Weights of a small transformer language model: 6 heads of 32.
MLP neurons of a small language model. Each row is named by its layer, matrix (up: input weights; down: output weights) and neuron, and shows model dimensions 0-191. Each number is 128 + 32 x the weight over its row's rms, rounded and kept within 0 to 255. Numbers have three digits each.
Before each neuron's rows, "fires in" lists the words (lower case) most often at its 100 highest values on Wikipedia text that the model never trained on; "fires before" lists the tokens most often just after its 100 highest values on Wikipedia text that the model never trained on. A number after a token or word is its count.

fires in: "first" 56, "third" 9, "on" 6, "sir" 4
fires before: "st" 56, "d" 9, "ed" 5, "t" 4
L3.up715:142167110081154217099060196126125142080153100171099113144131089128162148128152116150049151084129124122135108145138125121116091096136157158095135120181122112126139135168145113164174149115134109122100077183125163138209112068125125172159124113185101145132150123100088167111167135161064182138121112127147136111081156112166146172115114162199162176134112082131122086120122139115110096063110100113068075108132181152157105109147157172117167104109107119144157158168175152153095091163153117128149072189083075136130119043136103115093163083140141155164123130121140156107099136106041137102
L3.down715:171114135143160136160159128153115123085145108093106117123164118064088165111189107181144159106141121147114101138097174115130128156130098171116090132193114086117133104162089075084133104087106128188199171119112125082171068088080134162183145124147119101093094154149130125096113193108145104139176129095116152116140192104137138059121146201149149161165140138116161164144066136151160183097102077148174116121124161163124142106129120144116182152142180103059080170108087095156162116105143140150149047102140119100155127165085155169117144144189093177110057125106170139097151140074112125133

fires in: "born" 41, "career" 15
fires before: "n" 41, "er" 15, "w" 5
L4.up639:080151160126151101142170126146156108090141148159144110137133119105190117117081134051118086161152140087110128172112166152134113105195176180087126101109139136115132161163168080144091141098125178145149174146088160132148094142140102113038095143077150090169164098145124128148132110102141116168165180141139154114110085152077112093099163163173109094126123124107155098109080127119097181086165145140113173101089127152115104134147089084171132095117106079120169199051157179164118133175115181072070155173115158139063088101144119142144115120085135163134136149120130114213142178062149124105
L4.down639:122110096113125114130153117101194113103158100134101149125043140138099124125099094135122128115155155114135127157101148173128116168114108118164173146139097139159148149160127124087108086167158134155137185228142101090102169091119181106110129134140173146068102155042154142124109080128150165102193117097055110035145141169143179124099069142127112146087131175105041047142114098092086145149143113110121132141088135124121080086131119148150138111149115182112101197133143192173150122134137108145159138195141066156111137130094117095136140090179121100130132078075135103137147135150180149162

fires in: "american" 28, "states" 18, "boston" 4, "video" 4, "department" 4
fires before: "an" 32, "at" 19, "on" 7, "e" 6, "o" 5, "a" 5
L9.up653:077109121121112151127086102122189141104109146169118113134151115167113107199157073165164141151194132134109104107103128132177138131148152187178129154135123089196174130108150129184116056146175137081094128153150115136080132177111058111132112155168182145186101119122142108085205074040150109131109098153138142111083124116201130126194106129094155122181127120127086119087149108118178155110167186062122071097142140114107149125064151141170110115125133155090133127123137128098105143151143161105097089120120090128177156090154142160095151126175153107109158180104154098071152168114182102113
L9.down653:069111099187128151148176155108169123100104141105114075091151064119125050133052155119147146138147109161101124129098086133120093071126109168141116220067176135112170116171120151132149127109115086150124078135134114137121165156111187160147168163145218057129136128088170165182121116149143117130089173107175198093122099065185107163178115157176129083116101144113149106110111160138183140110136145100145139101131148125143103132123096096150155147088091082139134124177089192117145186127138090178124097083107088136086139146144123122139122176165086116126092111154121100138156170125108176117

fires in: "states" 32, "league" 20, "status" 4
fires before: "es" 32, "ue" 20, "us" 4, "ric" 4
L5.up315:130145157061112121137118171148107099091157154138107124100158122152139095115106068146165102133051109117085067142101149106194093157157075107139149132096129114096179126151095137083135108131096095151139121059078127153108125087142125149099115018120089045148147174127149150121154146124155144084107094139129142179141100153147142180165181073059170074094090135061066103125107140132127131140150169155166154149121130135142143161139135090106141148113184159140132149146164133112173120124104063108151132057145121079171167109122150123145148112129090158099118208079165110192156132140155096109
L5.down315:142138087111109128136048138145114174136163138108093151068172151130105159163127124123151147173090136099130113156032127149114051101064090131113108088087142135155126074080152173127078166130178143115132190138074133152154164086145123111164106131081161148092157088152166146138109094142097100130167110160193109060089085147074120179126102169151146113114147126192073164116132103136116122147112192192151140140122078189122108123169122133158107136117159123169115136146106122193109139180119119116069114139127115150127136172089150099183128167085164184155174137146132129154152053128115162132

fires in: "records" 18, "according" 13, "life" 12, "record" 6, "like" 5, "recorded" 5
fires before: "ing" 21, "s" 19, "e" 18, "ed" 5, "er" 4
L5.up478:129134151174113127194112065138124163134147161176193156152096124114145159078152120098116092164188117111091121108154126127124144110142129106173109110126151138113054142098142074104058128104152057127137098142201106127097111137152160131079094128099146096153108112159146087082146095181190139051169097165136114050127090132073171142094150108092165140102129158155132138140144098131158168131096162126143131116130124134137052129129145162123105177143161111143073107084139108139106122132189139120106134068149184122076120133103103135132122174161107135097115146166111126113111060139255135169
L5.down478:048148104143121136108167137171147109056136100131170145157115084160148104136167076161185184104074102160129090127175143118074176136143098170107168161073121137126086140064093098121111134125099156144109167166122199163152139155076154149107092171138109092126006119102212150153096085101098167139080155109114135107143096120150103112123130091138162145133090171162131120134115135081151113140128140121120128122077090120135098092137055153175067095174140153149066111159096157115134151118137106158142132150149102139158133123167159115107103069115148133098137131172071139180106103081101154159

fires in: "season" 26, "seasons" 7, "people" 7, "remained" 7, "several" 5
fires before: "on" 37, "ain" 11, "le" 7, "al" 5, "ed" 4, "en" 4
L3.up596:124114145110118178102135149143176144182121121169153219070123144142104183078104141104126131153104086121177159124137144148168134121157134156147101144155154126083100146140066174080164157125123136125120103109130131100121103109146137162093164088153115208104206130146107135122155146122121138097096106077131076080150122105199089125124150149098111142087126131154120157181097148184087126125116122157048171120028103138083146144189138150082104104064087129187186119178133159126188093101123122139163140094167122125157126168151142135147200124087147115100112108086132149124113078131153052113
L3.down596:104075143084158151100123175083127094091120130067129122109126138174055137165158119127154144133176201070132228040121143063170165141111120061127127112120088124132132168123145128161115098151153118075107146065086107124111133093159140079116162128189127118140127145150176131166144127145126148163075117160118155169108131142179123175155151122116117150138183207134144089121130151133144127077133096135091160145164147139156139147078193153113157131149133078094097184139073130165170171154052115120148071112132102114131062168128151108147093098156122120115124097134166106132096181151095108152

fires in: "united" 28, "university" 18, "of" 6, "square" 6, "details" 6, "union" 4
fires before: "it" 28, "iv" 19, "ion" 7, "e" 6, "il" 6
L5.up117:178146157104185113099140097066122112123107146191160121162110135128058172119170111130136131128113128155153062210139106098145193143128169145170174098131144106105189153158165181177173139090112156127137145132107164161145115102103117177165103191137161141164147136113146127135148109130136126158131054065122161104116120124092148162141139169116121118157144131148156081063177084105163142162122158117109118135034149152126109085160202103113048177111102127144085174056065147197107107183177132155142119111128137132073113110127113114084122151152126175114158137120090118135118090125147142126
L5.down117:150144146152112145152134173190117148147098161136126128164105117131144124134128124183145128111174135139165129084115117085110131121065052206123120164098139104138109200143121148154092081093129119130153151088151158064204168140100182159137118084159145085091149162164121107105122096134211121132159142180051120122068178069115112101122153126143099090188096082077134128123105120127145158084133090159093146127115118128167121158104129190152127124149159126149146125153092091151172103133124103129133169095113163149173084187142145141118145162147062127045128132180151121145130115079195090203

fires in: "film" 17, "school" 15, "history" 11, "list" 9, "family" 7, "fellow" 4
fires before: "m" 19, "ol" 18, "or" 13, "il" 10, " of" 9, "d" 7
L9.up79:097130092067178135089112134146174107087095105115173147149150103144169130106111165067098124137128112109146193191147118183155102129142129053086225133100103120089127136096101153203125126169140084156122137115112141145145127102194094095103129081165170061085088139159153126140133130178130146125090117087139132133170074087165107104143131115121142082067162123178168108118168120139129121110140133072131185098126116153162135154179166117142148165050138109172096129129122105097132154134171126108131105121083101144125134135156129135138181164076192140111068150178150154113052083174144100087
L9.down79:127113179183109118133154157135154118174083107093192113136171163121067121158144207131145094143173101196097095104143079089144112146089118154135112134094148123137137099157119124086149144160124128139172127212100177139110133135080165133179112076104145137100143143150095110087157110112125107106151164125150099140139081098139057055135158093102182127117143090132084120140161097159135149105088139134188124126116093083166139128176115144108120136086084113143157083047119198178180116182158111126049123115089080190093125115112222108141131120099165142108161147109150131137155086113115099147

fires in: "career" 28, "three" 19, "book" 8, "week" 4
fires before: "er" 28, "k" 23
L5.up547:135135133140109129075117106156162124075113209095114103101094137112097103163149127094077158100100139084077093167147162183133083037141180081093125117160141135132128164247152141147096082094170087094126127115127129179161131102141101105050140172047174127123091173135128102115173135083142116111153137136125165111102130179117187120140153145156150076163145157114144147146126097144171109088202126165112138095132102103135172191117164160144150112096142103133150125099137142180110147094148099122170127134123111167136076154188115188138121154107098108135082138179142132128137096121191160144
L5.down547:146086097138125142116096148107067170079135126145125091113118122117145132198090165102188071128110180086133113113127110080102039125098166072132128109135155176138107186157162097113115107116141139142167216101042147134142135133197160119134115142168111109125105114098188158113115162124109101117184118136135134182192136112143071114157129153150148095144114093119083123167126154087110108129167181115072150045126129126124127183153150147090102107131126084111143134115147097090156061122136127104056087138183101069096134108145126202113160146178126164136089090167158119175100143111104120115

fires in: "have" 23, "history" 21, "headquarters" 7, "those" 5
fires before: "or" 30, "e" 28, "ar" 7, "ing" 5, "ir" 4, "it" 4
L4.up547:154071161130095129100139172160134081076157099144156191121141135135209089178160105118104109150127170135121119145156109130123166128131140144074130117138138099173122150131117149111142153104161090105114124163072118062084158071126115182144121114136136153125147078074084136087148109203081159157108164111157097152187120164104108140158109177139093123110194123098084050166183149119139180112125118122174156100146091088132113076141124140117076192104125097176159084167215119096191138096125116101120152172137089103156141146138111059170103126096086120141061106170139147083140108140147141136
L4.down547:128134172120096149036129125137181108146072148176120139155132073130118176077111128113136132121161141148192160150129102104074078131142136135104168128149095178146125108143155092143142106104120121165114099141107103131101152138108128076177148103165105178121174165097120115089047094108132164127185086112107093128139127084188163111185127147125133134233166149116066108104180095141119139119065163127112107194164165107176101124129096133054083117134105042109122131150133087189145118138157148105125092114072111133136085165165138100083102140172095095140128092177139175097097123166127136113

fires in: "united" 65, "university" 15, "union" 5, "unit" 4
fires before: "ed" 42, " St" 16, "ers" 16
L4.up624:141185133185145073120109174143114134124149139167067146127137130160165132056150124149084081110170131124097105139115123157163125170110148105149153123089155191146021138171111134183118194139131112091113085097044123141142146049133122103104184096178118120121089095126124142115183134133141177095148138039065164138062134115162142132115114082135176082115150150179098145131175133109072142105154110134127169120100103141153166157094135118141155128102112155094121120140079091145086114185117154170175124103111101112072143179100143085151195122157077118151101140102088112115125129132159124151
L4.down624:156093153064147163148165108092211128177105090141092121150117095048132108096138044138109116105169122162099153098131106106140084106073125091124154125153142118073150200113143097138173125107090075182144109117159167131142094156106166168109140184148068086123112131144113118140131093082149121160115092101117129154103154116157120138103150078168092198116081080133142143133107077097139100139183090165117133132135138151162091128159106106119157155160128157130069109153143148151209101138098115194105144140122134074178155148141174098149059119190156127088050119159165149153103123086130136100

fires in: "player" 21, "played" 14, "research" 13, "playing" 6, "year" 6, "years" 5
fires before: "er" 22, "ed" 17, "ch" 13, "ing" 8, "s" 7
L3.up391:154107117111118160107105092107154180066167070071096133098163104159168124124123092169140032145119138151118094132145165173090178127188144108092128155110121120091129126142176111144183137126099143125143160090142186163125153115160129060101132070097184086127110118104181138128162133177094142133156112083147143034189146128117139125111172096181185112141177157058118131196109089098142206134101111103132055081106156134168135153172096131114118107174150131132198055125127172109129097110135119092119081149146148140116121149143146148137104119133100131138122158136193161151093149131122118163
L3.down391:136061103120125129095130112165120163130134124114157107088120109115144141112125125097146134158124101086091096122097104179087106147180097090107134113098103123123109103075222137112128118094114186092156233099123115158164143151109155090161082122078136128092151151147149105138169117105070127158132163078141100065122126077148096190155104097131121114140141154156175162157139095111114207108103120166135142104208165122152086189150093104127108100177144138086132104099139144077120169119146144139219115133079125156116199111200126176101104069132146134097168107197088118137110085102142111107

fires in: "people" 26, "season" 18, "published" 7, "seasons" 5, "public" 5, "based" 4
fires before: "le" 26, "on" 23, "is" 9, "ed" 7, "ic" 5
L5.up594:112099121119144103105052209137134121138088117186120152116121151113128138147091142144105156119105095093181142094142146166120127121202124135108090106088143109132137151161060117059090181109151120102113144104145129150110127080135111098141116110081100110159175099159200088164094136140115145134116089157133143100122193136167106174135110098121178030118131154128124138167098124130123189082128128149104166094156167146139153071126159169128068155126120193113119063102116140140150109152135116101158143134202140140181125140196155132088120126097062135118064158198109123122149052179158066117
L5.down594:150114165077081089157058141107159101108108123137107093096125113123142073111138193120128141163157125112108104100127161087128107152113095166143179108115119088111144144104076157093162143130107137138217132189128090139141139098166144107120136058116105020137144166152201114114122147078133128120191151123087135090153158104144091073105188082174154149096067095071150083122074098144111097150138066134145133136151128142152110173093157178144108102091129139097196105142090145093194146128166137100111141100146140131159131142140121159113130140140095100131166123142174069176053192142150128110

fires in: "first" 51, "republican" 6
fires before: "st" 52, "an" 7, "e" 5, "ial" 4
L7.up436:099149144121147132123062133141097157083177147196062159061188050144138160118112131159160095138080145104119129111095162202144167141127141090148165122192105134128138122147083101135164143097167115108144116117161051105073140102172103125114091125148104165113069082144150127137131178112152135120142112075134061149155153050152094145150131175102156130093164113081136157154158096130112135168098155111136118140133153119123122115091139147101097138130088110133150120090165067119093104138181148082123064139102125134147063138152081107127081129032119185195128124114076118105135071107119157097
L7.down436:128145140155107148198122122082161159175052131096137120092176127121110184096176166108143131116246121113100141106142090112119119098125110128112099160098097139122171134108121110105128118198119092092174151084166158174108061111100144146174137129160181106060185111077109142143176154164149174148168164125144107160189099165169144150097100171140163144133154060151133119177099141119138158152092143115182121108105156120093057153149103097125161164113097114131099102138145160113144179153194121108151111124095095119164067127195111151143109156100151081121164070126091137105166134163139117158